MLP neurons of a small language model. Each row is named by its layer, matrix (gate and up: input weights) and neuron, and shows model dimensions 64-255. Each number is 128 + 32 x the weight over its row's rms, rounded and kept within 0 to 255. Numbers have three digits each. A neuron's up and down rows have the sign that makes its largest values positive.
After each neuron's rows, "fires in" lists the words (lower case) most often at its 100 highest values on Wikipedia text that the model never trained on. A number after a token or word is its count.

L8.gate644:175169128127097132125120062144181118123124143116074118096165180110131150197130132079120142047130176128130156081188134189130171154120159126084092138101118156126094134145128132165129128180096140124094109128134092060104149082153160132088095177199084145085110147185125054073120174161150082194074113181099085158142117164164071127154103185185158117138111143151127067159123096084111122118136129124080097069089210128101132149134157093168111115122113121132164110112168122171105149177081151175141111141156070172157061175151113103146173079147143102126128158103083101114100151196150087128
L8.up644:119112073108078130135161121141145134090131158131145137171187045110127121134211110155134184099128144125086133073059066142149108134134237142100117182167120106133101057165139147082197092177148126124151101147138114126119131151087123144080158134169164120171099104064090139132134103136177063135128144103151167177137120137123135188129123166085147165163156090107142159158083111091122134134114089177129101158123110106082166139119113143099144114137108121143146055166117141140171106138123072090060158119088137191144130138139128041158137124158163143076160108153165181156147150117177096176
fires in: "the" 50

L9.gate77:199131133130103131190106158125107115147168138126127170167077106133110144072086118106149103180176072092082129089076165083146118087135150164115157163149098136103091160104121075105107152105159164130080119102120144128092133089131150170121102130114154163109149107127108090113181096162176028095186147199115151132104081140105102123076119126072119144145139089149164161103144212153112120150131122112113134131111153119149126134122155118131146112128108112073096141139161147102151110095102120136100187148135141145148177109120096161193099123129179065191113133117135098122133154145129132115
L9.up77:199144156146086158145083112183123170098074140099156095127152102204125168125126106143195143123225168154152118102111188120173151171150137089164162081123086218113154130159099227148155117054105155116130100148120158126126131114171142157082155136123117104131133132113142107092062072137142081147134163165087176164175117090159053140109108113145134150089159114078146164085148126098115136099145132155175089165127110094132065086113073104104108126110132111160122149101145135112159168100093156154111151110124115091133146152067097069141142162172114092100149140127111187136186156090138164126
fires in: "time" 17, "when" 13, "as" 10, "if" 7, "what" 7, "where" 4

L7.gate21:156113100171135141175110187109146156140156150143157193093114160106100109167112161069148091140071130149178132118165108124067141094116183160082058069123159182133119104138148145127148134143112133117110106119186118114070087121038085089141161134176103161145114111105125166093075146145146163077125135190105131116128113166108122145079123095123122149124095144131127144136144175155120105195106130126108075109114069084183193118118143157145114118156069141135103119169100121138090183145162159116095149153079134120086142143118129136071134134134171170097132102142166136182120146105121145134
L7.up21:140127112137095106111154119158140139102148176152120124144153190130136125110147126159123110115077163095104123137130106127145115156118130153134116080124149114092180112193059140140101093241146125190108192092114081087130148144172142113117136115144115158066128116164107158159129152122136115100107104118117063137148112190036158202195114113138158143119143126059109124144139141073115133084106187130159127195072136106142122106150164151102058112068116096174155088080077086121115098127192130119103155132157157173062088133117189078116147158141116119107146122153173091153151158145128154143
fires in: "as" 35, "head" 9, "his" 5, "headquarters" 4, "foreign" 4

L9.gate608:180102095110050132120176089115158174118125120148069154154183134109142167163104154152062109110131147129204186119197134145121145110161123142163041125108141112129114142130129149173110163053106136163174143084173119121068209109129205099105119171114136136127114131088117148113113153124132125160114142151142117162151131129166094142123163113147117085109155152082184094164092151060129073161126125189102138091058142117132132108146115104151054076145114143153126133158111151143106179122093145141149096153112160154113112073135155144103112145105120046108109137176113123126163182067100136109
L9.up608:129090111158118108123147098120104058106089156143096114103158144169133144139135143153171157138073089100086185110127142147067124089125132115125141149137162124153115111109156091088103130107128129184174118092156087127061106206136185138136115123154127114166111189128195173183105179073159146152108061143104051143157157161119120117066144116167097093088168158128118168130133125155126160164019150147189172099186097158157154133157092147105110110080123174089124127099130130130177122102140191116183105128127110097160139129200102095125142136131120074098076121056127136125142116123159091139
fires in: "president" 17, "house" 13, "presidential" 7, "senate" 7, "governor" 4, "queen" 4

L7.gate950:171126095148138168120083122052160155092100143153068125088170118153107137125101086102149091118123139008102137198132175156153089108182114144132090091136103187100105155161164116101107151147056140118094087124152120098096090096132151132135132184110166086193133147086134125069155192193161088099106181167121129131088077174140188094013162128111176161130151102137121158132132117136170099137116119116144115159118129129132123129117141110197137114068125099173117131158128138146053121151152129143102217145142117132088141112138134100142083127121149113136123156104167126165221177131129116136
L7.up950:121112138136130099171159062137149219107145222168158106159095192147124150113110104122100134135173159111125061133150161204094159151154147128159059166133126168118109122113171108093140144157122087107166081148122142099067113115115153163115139175102102104186127128102131152117147144163082018065089132169139150133151087121087166118097083103130126178121141093084104075140148123172103114157181165152161136119183140144165106149124101103134106165133178141124105084171117175140110157136146137147115153126076096111100140098170127117153106149105130128153191168103105056086173125129083167065
fires in: "to" 17, "when" 9, "while" 8, "although" 8, "as" 8, "once" 6

L9.gate613:106150192106142159132125100126140205182078067186073129113100154144110109155094120162109111134126172143163149186170122171095135137128143139160109117150150151157112174159112087130126129118212137151167071120174120046168154163068105116170115158120138113138158163154130135131142063095117044149156109166087060136146121118151171111122181106084070134104172103128097072145148136170118144147173082151172155122065148103153139124176120066150148122127124125199156142130151123128122138163122155126149087147091128191132121139133104120123099088096181162088073137088129128197150135112132077120
L9.up613:173140097136094115109102111182211135164110170120149123161136155058125128114174127178170090133098074180119181105133140118123145191140124091191096101135111184117142085141176137073120116112128149113174192152100141157107133169138145144145068084126116161149060069055218131139170115111176128097119129106113142126145144179133158138115149067118158139208157097105147130106106090084147095123110134157112135122119092068163182133144151155134089154121096172110096197149130137122069112092147062127178107111116083165128133116143132085140164170145129125146108127103153155157171076085157090102
fires in: "of" 63, "the" 9

L2.gate310:174113121124140122098145138130170129065119104158133104140118123101129041139141110092119097118183094180163090116164152099214096107098140159087159123152156134222133141132115179124091108149133087106112095092168109082179055100113128129125150099143134141144078160133132172085098160080115146056111158124118093129159150121121081125117062158121143190169091146160145143090103141131108105138147158078086106191120166061137105138158217141182087149164126134141133112158125105135117079143175127082062122095071123124184166134104089084126146151132116097150061135133127098113128146144090095235
L2.up310:163105116117159157067150141111080130109131106165090121141137117099156068105108117137113112085176157167181153090171101039196108122154105112112124095125134149130135164110138212112088125121126134109116140088159162102132073094132137088092148095167127104093146148128136173145137179109084097140060158196124119187147155127120063132112127137146132185143084199165143126150139135077157117175135145135086155128139137084177146113053135156112111177179080118136159125135186125120121158149136204120114128154072104142132203102157144042210115149123094127097111128124145100112138102046084128184
fires in: "there" 33, "can" 31, "will" 9, "could" 8, "therefore" 4, "may" 4

L13.gate100:080123171119139126103085072156132139104045108068121130114178101155192113135122142130129144129140106118069129085131153110093116126132084132113121118039153118092178112125128113131192188153131216123175169131124143104122108066130162125099130139144115164120172197117127137148200143156137150154142153120082107147104144132180079143096115076175161168099157128158113102101102111120134044141111106155000129181101100088139094177110106130165130131149190115129145148091105134147067120086145135150146103126183105099166136112144136135150107095136120170097125168076114129109152163138150058185
L13.up100:164148171058103193114204122134113134156127124168175108092115136110143183147095083181174131139150146164114099106115142138202131127063161135127056134132136120080094110122161175097118135117135114161193082114151154115125180104105146154097093216162132161082125120187129128157119118147079150171112155108150147127097221112103109065094111147073076119060145100157188157153121100150132116144141180145154127132136080098144106115185095133161118163156145146127163144095113138123126105126120094157105099116130104197159171173118121167118123160114143102108130100175075129083037130085094079185
fires in: "the" 72

L6.gate851:188101129170148106108108064118084073143184179135120118149065145143113187084103108177126133133077139117119076101052120125079139098097139102189107166093179121123150120111095112094184182054143109117039141089118156159125102168120071136129216085122114133151173106093141115142116123151090082205108131155129135150139142133164102149102151076093168139108183106157109156099134146181131119136115126085116097140155152097099117140087130159172132129100165152117064130116138111128117112087125137112113104160176093194065101064095112087091091115148145127145101126190166111066090129178133091137
L6.up851:162111123083078099133105114136132121134152094148134127075115109069132125140078096138166156092133118109111100086084125103133145075117190125194179129130142106127169122199099062107121216121123106151133158104185082110185121167196145168130135136173157145128146126106114188085134150135104188169127112159145157146146174142141085159129142162144127179147141142166128124121112197131149139106150116110112164114135125164083081110136128146113128132141105116209099096061123073155151142121083110097157163127105140136164111151061122134080091099116154129166126118138149126109114126103132101075
fires in: "may" 16, "could" 14, "should" 8, "chromosome" 6, "might" 4, "must" 4

L7.gate779:138108082139091122151081123135147121160117079154115169174149130108162146109114078187161126159140127165071151078090142160150100156133101108116141099101112165150123113137183115171120188089133118150181102143143067115114161157119077122154120154103091127193130093169148141157163120215087146076139183156139154112140112137102168100123130143119134141078082114084133144165076115105156192114121127116121114075012119089206137172183136117174075126108093136113105178112129131173129137115050140120159166146205067112100125053142138105114061146101109138114128098160187150187198096164119131153
L7.up779:162141124113105147097086100175106145148126153103130127140106190110130142131149111150171130152148134140133159149103131120130098203063061124098103126085151139123162166174161055133087119105104133147138131169133106130090160173132056081122078148051164063107086100194125091067118115152091141162084130146127144082121134165118151171127107176120048127132092120155120122194137148110117132160107157151125106135152100140205122114151125136144118117078065115199179195134133061153072170175097099156079118121074132170151114107151161119146100135172173140181135099180131186141128123091163142123
fires in: "in" 31, "of" 22, "with" 13, "on" 8, "appearance" 4

L2.gate415:192127122105150113123155113149149112181167148126157150115075092108176158141098136143163120159116145082097103117117154122123097098101113122156167150158141037117147097134165137141117153131176133147164071108064131117127114170169082101198149144036163098105161164108125122141108198123138201175067147136135092059104159123110074188132184139118161132151153121176090132128157110113141088070138127157111108119179100139123148196079155115168159111141146090163152135162175135092163116117170142190113083140127099117147160122145156135107125131100181112103144146140112171110170143165100066102
L2.up415:147131097144152092084192139112129138163143127176160098154123125145187078123105168159159126104092144149107125139116169121133101104119145095130122120146149052111135113158164156104115183099114112068109136127110171154130119162125075106151093133099175088142140130118128191085127201103087139106151150097176123130094168146118123104113188099123201099162147103115076161148209119103129027107100117170097109103160107126141132135089140118141147133151172056126136157141133125098116111154162194170157072125125062110168151088124122105154144119115141132127122159114133149093175147149129080093
fires in: "round" 20, "station" 13, "region" 13, "center" 8, "line" 7, "railroad" 7

L2.gate33:150163147140083081114094113113111103137139177149070094114068194143175192123088101163116113085113140038127101163104206131128123102132100149185112098120168093081166174161140099092053141140100133192090149115081161090088113160109120159128127122123130200131154107183151176165133135147110130135085098129124113094083124188083178141169127179168077141108128171115153089120152163101170151077154137129120179146136141103118152122102167178140101138141114128125172148132125105178103146092115146202129149159087082113115080116075093126127095135071137101135073148147138091142131114165139116113
L2.up33:104122222141109088139148192087108098159133150097135158165093110114095114102150136138110126123113138117090041149102116185086137143082117130149137110139159102111099190132130143069120170146153108196119133151112150123085140200149095186135156141080186123174089141136117178153103109098152127158142127099186106105107115138068106139094109114144126194128110089128115105096131199126113158107142133187153137137125139113171185124118075151125122138134118127123125121140136131194122179150104125103139173103108117198139147100150121110072204154127122072170118166144201130163075139141094168109
fires in: "and" 26, "northern" 15, "southern" 14, "served" 12, "queen" 7, "eastern" 5

L2.gate812:097123093131221121135129154149170116096118141104087103130130172088117130122127139134112133136096126160113137110182111146116160087095106157127105065154116108149212068110146134133184140111145080190101127121074143128156146164099113118089151079133176085116175121099156100147113137150150125121119150162118112097094139156091122100079147144122119062059105163081167103131127126092162104128145057116161111129104141104101169100139095130062118091167125178093126118102113144111138105082098142177134174141141089096129118189170088048209122144138136163105135075168090168153163127082089155102
L2.up812:102171040140160184097163161121214047155116143140164123153121076132159103127137089078104131147097118135091106123156155089159117171121105140078105073150115122120108133136163107132097128124183099099134140140149134142124113147102092117156155082103212058136121138100142132164107144078086215109147170150148138122106224121055107121132160189083130114108155095127097079098160107134165095152095114149109073143142168113156136109116152106127126122137029132127107130085143121148136187136127061082097087120117152159154198180202126119151138107123093115157083128127193121119155161117131149107
fires in: "total" 21, "full" 15, "x" 9, "old" 7, "golden" 6, "moving" 4

L6.gate635:119104133121131127175130160189171154155067148111104144068160165136168135153136105072100151151141124176133130164148089223180122113081161144150079113145130155125133147159145084158148089161135139127114112095120137146087195034097140155133129111092153182157167051134154157089134107147174119120134134122143134097097095162146134141091106112139145154132068124090173136136141120109164182129139143117116107137140150123115126026112122157132109160114086076123162137131079134121081108153103142116064175138161173157088083154148121083143121154160069125070134153095076092063181192125131145108
L6.up635:122122157144125109115183089135145168176081185195163102129123132140164100126098067126121173174115140134182108174126156106141140077077102139224066106133098141101116130193132170155151071147147094167144103081140108132127114092098138118114168159110105062098122108093157161122085153143115132125153133164179158113161161071164126170149146147064113160079159149110160134101164142142150106137133122144183100111162103135094110113130104139102119150147161076139143134157180123117107083191108109121098106139118146217106136152139073146156100150138090143164172177092186113116143143148181155072
fires in: "as" 20, "while" 12, "however" 9, "although" 7, "because" 6

L9.gate686:146150102071151128141136142097117116132100144143112134148198196156184111118131076114135132158178087156132133214119104154165097142151114147167163083126125102143104137164149120121110159157184138127181115196055070115114126135108097155157151091137170149142108100110107146160120105123119154097124194130110119179120037183081136118082136189154112077116169067093166132094193119131174128160110057051093128076134059149193140133114149064134085093103091087114137188174156130132096129098142150123127118127130082127091163102172133132156105136083095161155151160116123141136172188129102188116
L9.up686:139145141174139144121146101115123142167179122131184126114097127127132190117098133104088142077117118146112068120106146103101123129163170132141124127160177153141147124134148102159188081091167092118125162091155162117133112155123137199096144138117129178133161177131139099143133165102115076094133073114112112122098140128144048141141168111072092114137093141087187136142097097176121085167092151107153067154160139144100151118124130164130140111091154189085134088102164136139129181179117141099119142184093116097191168109139081091136093137064160141185089038141078116167120043180137056104
fires in: "however" 22, "as" 18, "although" 14, "while" 11, "but" 9

L2.gate781:147153079127103138139107173058196140159054114117160145141106141159244148180137183119111124160108117113099089205212099153194160144106143132138132055094064149145161144141155064206181142157146111123107131083083108186088083077112098171180152113140168168153150131142181089111088130130109153091126083150173106051126111153097186116135140157125156135073044145057171115113123101135136151137083144071128143201109141134146129168131098103113127140134195142137161110135124150143121108107176098112105095160198185147083098125134118119167127132077126125089131078087141149137130145123115090071
L2.up781:124123145140097115147106142029161163183136145105152146102120095136144153147214181134148102169098120158121117134169116169149193168140126099132075089079079186099168185109184105169114153165175160132102096119086119114124128087113098123199194123179117138099086125130137089108119141071125177054144126172145145079115158094142114106129198125121195139100105084099182080141113086116136126127144122102203152174105103121120188142135121090139095135156173098106174113157156113140140117135114097101144086112191131154125121158105101078192136166078114160093066152093127147100070172082100139091
fires in: "only" 28, "total" 12, "full" 8, "first" 7, "best" 6

L7.gate864:161132133138199115127120158132138146108135117145109168109152118102114160117123154107230139107107125235107079140138055178134138215091165123082146113101155130078120103167135132104130141142094153113133147140156195100135139120101105066168161114088096076149130103108120132088170105152157144157161000127139126063139121173167149159120082090167122064097191122127122136165117105089132081200117141065132162123159139125099096136131141133116124110183079135128075106144127110120137121094135113102123151138126097182118109148137160090125130098094137138165102111147169166090112174103116154146
L7.up864:116110127215192090118081095167169135109141133151198131077150136159085200133207137103115152111148147143096111079023153125164153148115155182196120130177123181113127192187105130163074130124160097143115115099087138137134134073085137133155137207100152156116121092046140156116103118128113156131170120124173137114152145130126146119122209121191162094131126139164109129120131102192123116117084162126150197149187183083095077075150124163126130129120105161076109127106107134128130105099110115149092122133152128181135134103090146145094147148157113148117072109144140109099129127136110156123
fires in: "is" 18, "it" 16, "seems" 5, "remained" 5, "retired" 5, "was" 4

L8.gate274:130176097144114130115086174117131133153081167104093171143109152097134077122143072124126181136162139130160140094152116088130149132072168107154099117193144112111106201161106116162141181130125081155182101041107057094108099188192120101128134138183113158147174104139088106095129143096123146183125176117061089124099117143091137124101103136113089166110080083022175117150136107164151124094120103015149119085173122113129130155140150119171145132087066123133132151138128159194134125121110090165063154164093102095086132142117127151156138129098127153095137170112131093085153112201087143119
L8.up274:111129101123164071107110087116079149110130124136120132167108092156138110145102175067098120067152173030100115096113123066125050175145165159089127185115144129112109147078121166116134121137138097130061086144132163119080137189120097094116094121149112106229123187179135098076138135157141116163102142111114205130130128097126080144118151132134127136093086117109143191196147154119079157152104073111151144119132100098115099093166098102116175129162115115139179140209174131098132091141124068074142164111142120123099118081141139111098127077074115123128155103180174136095157093142122181125
fires in: "in" 26, "0" 17, "lost" 6, "of" 5, "won" 4

L6.gate218:123073126135126159146116149130123118106136084128126105102108149140105117105062150156135152130081087137125108093079115110177133153157114096119075087127179128162120161090134069133175149209113122106111146143141128152169044160087129136104071195118136164107139132166111108146163133156103114112101035111129143083100108140102191074128104084136133126125103123123072161171135094135135113115161123127156161096107114118119167192131205120181127127195121158084066145108146135173149153129172149092129148168091181123094228068159157133136157084095214159146104095164166129063147154122126085131
L6.up218:136069129086144071139128146131105142143150048111162157130126128168059109149124108140164124117162162134132101140122187135117074146119126118136171120149083159104136165163146092105106110129118153088122111107127125111140130115098150098129141127141188112140161161132148113151122117132128086070164139132139137150069127137203138157076147156205157065134124174149204122115128136169147102107183175095178176139119123096121153164083123091162127151165148149115131112140152128163114147168160149127075110125145121147096164140195095146199165150147141122154154127103154167141048145119119150091
fires in: "can" 30, "he" 16, "they" 11, "could" 7, "may" 6, "would" 6

L2.gate241:115083082154175079104128165168126119127179133125112166148162067104138119137146142108155129163144159069071099092174210123144134103120162117131075131168145186110128110161149135136118130167101156135172119143086118120072159150092147112127172169072107173121126112075165136142130156179120108128107146185109129168089112158175057074142157127190163156117183130158100098106108136102178190121133119094074143096143000060120089114180148195198150164117182118148167145124170100137111182096144134127085135127140119161119113083114147137169142101056110130134044182133110174126079128106124154123
L2.up241:130125081116124129110191125091119056123151051171145142155139169043155079171127083150007090142149104141090067124142158065132172160115135145120092143128129122178135150122119136126164202164135187122158136141128143127065082202115146095148126157107108140136086152145139071104150156118080078124137126094148124101100115204115193120173115125172125138141128116140140119097099152145148142109159094097072162135126081125138129133127092137166083172063137114170126130163104034087158141089107152131197094133151148175110100110133135118140201157129123155112114180155110130134103151113114135075
fires in: "there" 20, "population" 16, "can" 9, "baseball" 8, "have" 7, "census" 6

L9.gate204:125102121137110114106124128122121133150109131093178130121139096179125145108065180021144124134081099079125143221137149125130142167069152148079106144070081153173110144119131139128084117156121136109133074210122064137087089081173176117170126115141177075147117168166156075148140128150134133146140095117106147105182121127173137139164125090159073141128152167090122146148167096123179125118140169116121116043098099115111135126118098118122180119185118128107129117206121125135087099132121128149134118148091033119155187103140073119107126163062153124126085132093095125088168152129120125194
L9.up204:124124187083121168179152167071125137126129126185127136101128104162136122109133154151117134107153169115128098142082096128118115131078134161100136099204134151149101134060132115130128120084113125205149127155159115122136140107125136088115128133084168110158153091157115182147094062147140186154122113111085156159095085171176171145113140108054159121076150173151091143133087171152138069098173143159053102128098135110181147129156163112104117113134139127089090103123096094095183119099141088089090159128103081133157147164073106160162137091126105142128111162099049107152146107052136086139
fires in: "one" 53, "ivoire" 4

L7.gate634:111098058121058112130126154166142115104154211155138128153100104137066156081101154143125128150131144171056223189150107186083110126099150142197071120187125150152085129113133147113026132136129180174109170130110142079136130100109141188119127155160170165145100165090121120108130152158101130122048161143129134086072139150148153099109165121159120145070148095150176109107136183154138150149122153121143103127114121124179131137049146150137086126063135155109189124140171145164101112141158142130041133099170058111146119104132083208095123169085117130101119160119120099135152175155132166124
L7.up634:119136105068137132133097146027205164104136134062132098106118143174132124143121139111107122109136132145147119097148166136165132116109082091134152096129096156148105083179113066192149137147153128118160173162099116142115115094082108162102164129105169067212159154126164131120165112148144077109130192108190108139158103130139193149080169135103137138151138131113159107155181103140145127120136114076128091165132032103124084073173099150129143106086170046116067118158129184101132188131192094180103105108175118130147153111076125099184125113126108106114114155168146150131164128167117151118
fires in: "however" 20, "to" 17, "although" 9, "most" 9, "despite" 7, "all" 6

L2.gate434:108140129150097085120169121146166107095122144100123137110111153089093108110130136156131110149122105066099143106123087152103179105109181082114128172121149141124131100130163115148142106088126141110120074154139100138119143132105027137136134132088114170147165120174136150148079122121148130169168096140028091130061142132132146153096120139174133150096131119097114148113124107164138105084127073128147140147086099097101181149159141190106149128109101088127144149050149113131157145073102160133136108179120141149190117144126112131095147162066064133145117125177114152098086176095132105116
L2.up434:097158187171145120171103127120174176181122089123117107148150092132112105173121119150156166181089125119136168142094117120132140122136040088140120105131164158112161125153178153154149146098154139097098091199144117128187129079127083103095115149047126118162104110142129175153148138138136161153119086034052086117120140158146125204131127127158117128162101125119068150093151147142146114168096115127134121146109151089086138099115084168125120144152103187174147111097161122089155125172093116152095157103100063093132107134173128076141107167106112150128122169157151114135090141124167103133
fires in: "won" 19, "award" 19, "awards" 6, "win" 5, "book" 4, "received" 4

L2.gate692:145060122102140132105121101134147106123112105147147151096135140126116152163098147229111200122194186113107202081123151178096167119114113133161084100123110108081088170137128151109120118152125108163121111118122142074125120167138085171108101156119063123188185102201147177133165175162143185156144068128140100152118097147080148091098128180132143177088118100142129136085116098130115095129111172104114178124105128150117136097071133139127206135093107149108163146127130119121142106098142103116067107230102089086194106107100139158149093138074096143116131165177114155149108180162110098098
L2.up692:057000144106106118110089100109095101158102078107120109135160145118092159116150120181094166141173157130085133098113134215079163135142105139138081123127111113131115167078162128157139087147104105099126142101083087113117169158164087188126125139164063127196161099152173144117146204095139141159150145101137143128137139131093131088076150156143123127099114120157080163116139136066065118126108192144185204165086132187104153092090120141118210117102147125131119141136118122103115067074121116128089124114053103113187119078113136131136154159166074098103127133151109127137075128115091093108
fires in: "northern" 18, "western" 14, "eastern" 13, "liberal" 12, "central" 8, "footballer" 6

L2.gate176:083072139147171139151122141089134093046144168061160133133167194159155148124116163146143068123104075154091136087103136181135100125110207115145115141108207133139102043157119131118096136152136138157176152074131152092105129145139077071196127148089118120199145120109133147118127168143161147088110128098228108185151126080143100077118187143114145054161190145167138140121135102174143088083128175191111160173184118108152112176116116166156112154101117179132120105122142111190115126143172126084175084122133138138099183105134068092155110113115126153126110141187121155107055116152116124117
L2.up176:167086097118103163127111107054164130112110107112160127130148147107145125130126140145116120130143118117132122158150104147119165159097142133112123097122108082145102136096101187106146154120117105161179164083143141099093111141096098060096136172075113108155120143118144120074148187147188099010150173089153072174151126124160162137121114117082116136180111136129112183103140114173106128136132102114121101193144133100071055165121105214179143136132083151136031141087116103160138121185218140092117099102096171106122168164145113191126073134161134147138136158124072159096130145170146050160
fires in: "can" 29, "would" 18, "concert" 4

L5.gate245:042140150170146158146122167097093083139165121109158194084093172122094163151148158142143185112107102125164121094128101141165120137156149157095116115126180221146112125180170184118096154093134121090084136111211153092165144128115108165141143133102119105142176070142107154165088107118079136099104071146208193175124167153077063137150134113108126099152054062094068177166175142122111077149109154149094074113165150159156122166164206136126074111138136127169143086144160122149124134153138126117152154134146069144141157152126144108075162139076141199117165126129178143127121107119127140057
L5.up245:132216133102126140136123122123139080138116107129142134092100054123132160153110084078146195131138175168081106117133119114146095109173090127090133131150122203115160110145121143120124136094124145099146083099127142135108097046095150128207162132112094170144135144109140116114113129153144156149107077126152175167093147154115160105106169140180148122080096098101098146136144119106120025148131103137159156153137117163126126123185143138133095123089092125151182091115136143129112128107137113199106101140129114178148132152102118124110123154073179168121120122095130106061166095129106091115
fires in: "published" 15, "released" 14, "played" 7, "founded" 6, "provided" 5, "as" 4

L9.gate522:161167154172151106128108158174185163157118175105139095053176109125151120115110154112120152138135147175086078132144054180091135146154171073088137165120109148143150097182143130079174157074041097134079083056152148185109149173099166197128134115127079163148108105112138167171142072165147118101139145153082130162122123149073098140117139117119145127080144083108101120099169132128139163194101176103139152069133073126114138128132109180132150103129132146138152104103140142118172120135131147163139148135123119142090146077163137097097138108122106191120179131135152157166134130165115094114
L9.up522:127093239069106110136167136099158126103109152146060125060140105122106144186139111114121113115096111133167157193120116118104145100125123124064155150225137128066139168113110134176061140184121099154160129139120106107118160125129113151200166122096159149113137142195161129052140154093098118162150097139154098129180112132129129109104243140157116125135118110150093149124125153109160175151154129080181116177129123118096162131104144118154125081125122078130121124134125164144064126166145126166098135084153118191130137139113132102109115118123162076121115172107156051124099121161169167126
fires in: "is" 44, "as" 23, "s" 5

L2.gate347:096117099111159149153128167165137185110157129110165136089082121097122075127082175155142154116164137142131138118115114142108114136129166155128133067105169147141141028123130164183092140118161159098167134192098085084077131091088123124099102155126124108081117176157113170127081153159198157124193090149119097059144117154128176125129115143116137073076129097129051143173130127198082199178143061042171195152129136146136119136143154170080103113159128126142099145139107083137160114141155175200116110129147120150124127135117139152108108118140125143174107126156125120097107174131112141125
L2.up347:153129120151154126131134174166123148166165194113117131103113021163116184140146141120129117165085147123053134137164131167085099169119105082111085133148109185107100125108135163157097092135143156120109158139159088152102092106131122143130155144133136138095129121115141102100117131123114156113152114114157152136150129150207076141116158151151094149187120166142099173151164134113097137078118132130173140087184134066143140063111076102096073144118023199143133123058136137162170157203118160157034098078122119152109106132130146139116135179155139161073085154185118124101132156172098161115
fires in: "she" 26, "award" 20, "books" 14, "book" 14

L6.gate668:204125094145110138064083153134144133103097114165109118156174181164096145166119166115126119122118112134072185122127180093132133170100189157137129102131127172142104147142110131141138179146207136155113092096239054058154137120135116108137137160098117153149182140176153156160157144139092111126143117139169104119181105180181147150117146147108135131090160126143098061049116108147145105102136124155105156124151137135149106141140108214129161138128076184170173188141134154098122154114134121160146107165114149137179185117049107120129089079084185142107120151137156102151156026133135168118
L6.up668:108114110157121100140118179107175148169116131151117153121139105110151169141153172068086128140157136108110168085123092101160130114185135097161148026186080031136104130099116110148151139167115139123146139180143154138133202100091081056163152107139124070117156116186130071114134070129095156154142091119122133145179130086130151116112163146181190036109156159122101121073114107174113101165165156087124114125111110137152132124111148162130129134141172139136115136147166135105147167107186152221070172109086125121104109133157142135082127161149091172169131113115128190066129134111130197094
fires in: "the" 35, "released" 9, "his" 6, "their" 4

L13.gate894:111122110106074203123131125120111095136086175113118135133083183164193136126109152099091154119134153145144151148130138077108162137157132108117125081140115149171119132140153124098151116151121113147170142156110119097142121128084151114082182207169142129104097186112104134140173108133095121133131131148133120127116084097105142132126113107197048179092151123162105033179087161065120091084146198077092130150139107119148156120158144155097181105098131144163112109110132119149045104086107108172119115142159063052142146151087130155168159073139109205111194162132147149134105129134119073171
L13.up894:129094139146153135042104238131141132119089211164156206126176097118123139118171162122077076132126123106154114147091173177160110174128157108130129128172123150068114118123109147170098148121122085128139126159079101109135110122147122141091111154123106134109090121109067112116107121095137159070131146105176106115097132052144144101071130117135131086114188117127146121130149157129105156136179141134165088087042175106076170134107130173169161084127148191136179160089101159135154126133137141099087180108133148133195134178174171136086095170154160154119080033186131148166128147151195139054
fires in: "the" 49, "indigenous" 4, "december" 4

L5.gate141:158147137103121169122118115134211074148131111099122131079163107136140136187088135108128179101112104138110167178142183052124121117094166120148125081126071150138158137150117045104133143128138118140092101108166132095094046160151122142163150153110120108165136143088134112077126161173106099129074167118158071100190117115084140167149118069125115195149156061162082168118115200105133120157131102144104153175116124145115082137074135102144118105145165141138125139148149123142088134135173097126077111157102140115120213100147132107092121134122147144153128171124053141111137171148125121146
L5.up141:163146079131129069149110139120132109099124099090100111109130124107056083085136128116167128149171110148087132156100140104096092072140137112110148120101189116157159102180121049067140136125150111119176128150170055142121121128168124120126166135120123017154104149048150146093146122139118097153156117136115104098202137167052179078100120158145146150054182135130106115118115113100155135096069154078116189139141055141115143165125108152146110165145162145140097143107126117102126142094116123140122112124141075092178168144142128154151077189083159118178082087187160059127103117183110147120
fires in: "can" 31, "could" 15, "may" 9, "should" 6, "would" 5

L2.gate943:159104141199105070139151101151146145143127076152109116126091122107135045124124136144121124120141094168136135130113152119174101141166167168105127077142118144150152123111109129131139135137081126111151100106098141126113093092124185105117126116154099147131178181145162139139138142145144126089116120062113140188085120067137142084118133139156134129144159117192181127100106171149112074191135145080125230142112092135138133178199135161128145134144083115082173149108143168110137132129117134099157147116091108108110150094190123082151130119098141129137054069152149127146120124082143131178
L2.up943:111152125127111088178110151083096155103054175110155184135095133148158087124156153121108111164116111130140130108127173182124146169098130095127103099075154177107080143116094129100140128133101093129092134116149099137179131100118155139125051077105101152168177149128144142116084097082083161101100151137133146125105156100130029138132160114119115171125137092132202122096184134121168132153091106144132132114141159163102161144133093189131116142114086133168232054109173120073087140138095092072097102106149142118096201110129122085123127147125176109153192150089117084105095112154148135134
fires in: "there" 37, "32" 11, "defense" 7, "therefore" 5, "defendant" 4